Part of a small language model's weights.
Size: width 768, 12 heads of 64, MLP 3072 squared ReLU, vocabulary 9550, 121M parameters.
Architecture: RMSNorm before each block, no biases in attention or MLP, untied embeddings.
Training: a variant of Muon for these matrices, 908M tokens.
MLP neurons of a small language model. Each row is named by its layer, matrix (up: input weights; down: output weights) and neuron, and shows model dimensions 448-575. Each number is 500 + 50 x the weight over its row's rms, rounded and kept within 0 to 999. Numbers have three digits each.
After each neuron's rows, "raises" lists the tokens whose logits its output raises most directly, leaving later layers aside.

L12.up1527:556511457580520555554506560502526528528597408534498493514549578571518464473538498469499527518491551478544508525477411569441581379562478438396479494451541518471548458525430455484391462449599490515418492596437361436502519556504495492550546488554499500433519587501470525597448546443500553519553573460430464435488508533467396423481518479536523549492524412472490510590523434519443442469480
L12.down1527:494597552519531506474506485451473592450526520537534511505487523464448575453444532395564488400505448485440566492488548525530470429555535536411498402519499581451432471540443417400504537487486516458448570500593506545478474520539482390553408510525537464500606459538496402529554494484567524457421445464539522491560503503513449614560494481465431471477487455538481479556514499470538427424545
raises: " that", " they", " these", " this", " he"

L12.up740:514476608482510521510480478471489473492515514434485399566571485475350527549526580483502454465462564501534515404492486515505439482443524498482379482377551472394486562542531455557457501521416516541433451442507501433513477420486515530478509560444497592508569513513474434445498545583573546455428519497543528625487494536479518445568545447493517487449482483488481471537572539540531473566542
L12.down740:499457455490490442476478582463548561512503481507565499448496533555528549563479507536529457495476400495554525601588508405474547502496428538462502482482481474480471529589470476446465610604513516486372493371449450399511518539526520501478457481518487504483528544528415523527372603520584481489535507475593540476484424529501570466545568424532504567505571496449484458491521473498441475448493
raises: " GK", " DF", " MF", " famous", " FW"

L12.up2505:479477516424497417512514458493490536503593509564529439581434489483475454419416534476614466424457559468495602503481530463532519435513487450577431438554579580563504464433523574513369483491491572518446542550539457474600433423558554514451360488632507493461486557387645506454563509518496442509464537508534537653443503424486521542566491439560403513467476451436421478437540486461478427426531
L12.down2505:544500498515516461566556472582511540432427565417477556544434475445577453468500475417511431484537563415591587522553530525475370462570472533466445516523528488547431441580526519514436503539515474508445491449484575528520516510544474499480538505504549487565440536425517528522504462550489491527433597468523519580544484484573471450590533414514551500516478467531451476546447511442540574485493
raises: "ang", "ys", "ens", "ated", "il"

L12.up2924:428569558492447497607540506583390481607520531426465464545440517433539583468450483461491575379520472500442463570496485469441494550518483552516476460550465540435471436529477523587473483456481440510479516416590524449502558398557555557463482459576505529510428498515471548554544472478467528422542492472497501529469492417571460449553434347487508462545566579432523616632503532542549510506535
L12.down2924:511562487585498557494565513575516472492590574404409431520492502536502540507473479518507573409494545471529489430494518510589579508445514434478523427526435583505519486576392494508436484553495556494497539516440504482502503515515509576499413488506507530517519510518528457561478466503444446550525536516492462474403535529557477492536444457556448548578506496393472505497408487503499476516482
raises: " Pl", "pl", " Prem", "P", "S"

L12.up668:516455457469481492535534472443383501483581537456492520484477533459598377506482438375560539527472546528544454567492491462469432457417530473652493459455495541491414521428487569468466478412430486412573574495561536502468456555532441469406527455534459473524500498560496554463514510559495579527501509546493422427507510545510486536552398561601543512404572548520565492533524451485517638490569
L12.down668:542545423385450482453470523526449426543505560498454533456541478443541527514467457502539518505471533559559474564489500542478477524524458430468484572395435487604494604440503529444480559402519440464527482482550446448470559481534469579471548583522510530497574584528557562496511454561576455582449453447526476408476452539521570612576561517522427482413630452486444431543503488479503615548474
raises: "ier", "en", "ening", "ened", "ily"

L12.up2768:480542663521539512472524522514491599471560436524576554507514531491508503515540532491484488471557510479480509474576523557453430385539576410453507539535502470563430504523432479518535423416440505454459557592488569496559527570453479480425514516426513483432477504425577401499444509480514509466508454473474566470481484448512523553483440396457529507468514369462426508480579467569471531530523
L12.down2768:552434464426494506476518495507447533554456493427482435487511531546466473486496466551444496564480503366454380546524481451452493451450446495464499550472545532496495374549486491480538514472516460582536457449481392483492452464520435499558444543384505452498498501489524426463465534573514477554485556410489534464547512548495546602508558550489444570478482455585507516547595465587452450518548
raises: "uel", "aging", "enth", "u", "ual"

L12.up1883:475424526525529482550444434505456508419395488444439476458418478472389466496428481487442544491441460467399521479520500462436487600445660501487466484502579591559515580524487509382545482519442448510581529563576453525474449467479416517471499496484473529485646484458474514521418460481473566590572497532483480573482461494415565567509508492441510561505513488600494525422458394518524584538601
L12.down1883:429418551542579508557485465549440476495419390478419477411391517451455514528493552484560455416466489474479536510528548495595554467572494463418523425544529482486457500523433425454500542526480504528516484477588413546468521475534391500387456383495562564492569427490527523472496489496539599515555455535584487533532439479531384592533471430460513479538479592605515469528531453536506435541566
raises: "ly", " those", " the", " these", " this"

L12.up1911:464453467525502481532467461544573502519490493450492510481432506475576499530429573547593482505482489506545513423511478551454414566484570464548507552475548480535531429532484474521505511584516509652544446519622477465575461488520421551512513603494533560452536524483476468449543439469468502488357448557520519500527507433456544498529542343468405451513553499494544519508488446469544499457583
L12.down1911:516447470461450505496495566479417441538506459536493464424511518544578505442482472630497496579391556547534503502535481416433591473477476547464429471551445465507492494523497500527534383513514497551455488539426548461485499459452478468428528477564527505535529508464525573513465518500538442554509544472491526475488544512491617468507517563460486499516562453523515529549542500478464493527487
raises: "3", "9", "7", "6", "5"

L12.up2216:484501500465557535471553425496444526424526533575539476438488518558546394642533530510546491472546512579474471437520543509518550486482502486537549422493507470483493485443473454546463578440617503507533527430508525415477553497531441500517466465493570471509544531496473538521556532521581476520540487469498474504509525498526481425495541454485523472476582527477497614524497447419488503473586
L12.down2216:493455514594475443496455602568426438538522560485512510392471479463484441513417630448405600448511484587546559483485580448424542415496497588417530436463574405490576509446470436573504452435536471471582547484512503517502516587505508497405518487581607559486436479513499462474454533555512553483636553508539454490453522585455425491527530514497545569473463496502511464447481413515536484502461
raises: " joint", " shoot", "rum", " marg", " le"

L12.up1113:418464461468488548546416572529533424495581563505609436519415488479541451496530534521556446451420532476473516475553515517496512485443556471498524424556468567546589539523528528508473462402500499641521510538446558561516553489428585486580489587560443528574457526543496498553512489487549462448445442550513495527479496519429499532460533480639553470508491486503389523509609449528593394499580
L12.down1113:534585502501464498467580466502589366389530604471465577486476456532403474462569567480434448480570549539489504474444481557527504466428595433487433451422486543473564451440554528487497447470483485527486611434529505545559490497452490515396527507513422463484516528461404471577530505479494557428499536576514448512502442541489465611448533473469471409515490456449490485494611468530506470512476
raises: "orm", "ipe", "aster", " we", "ade"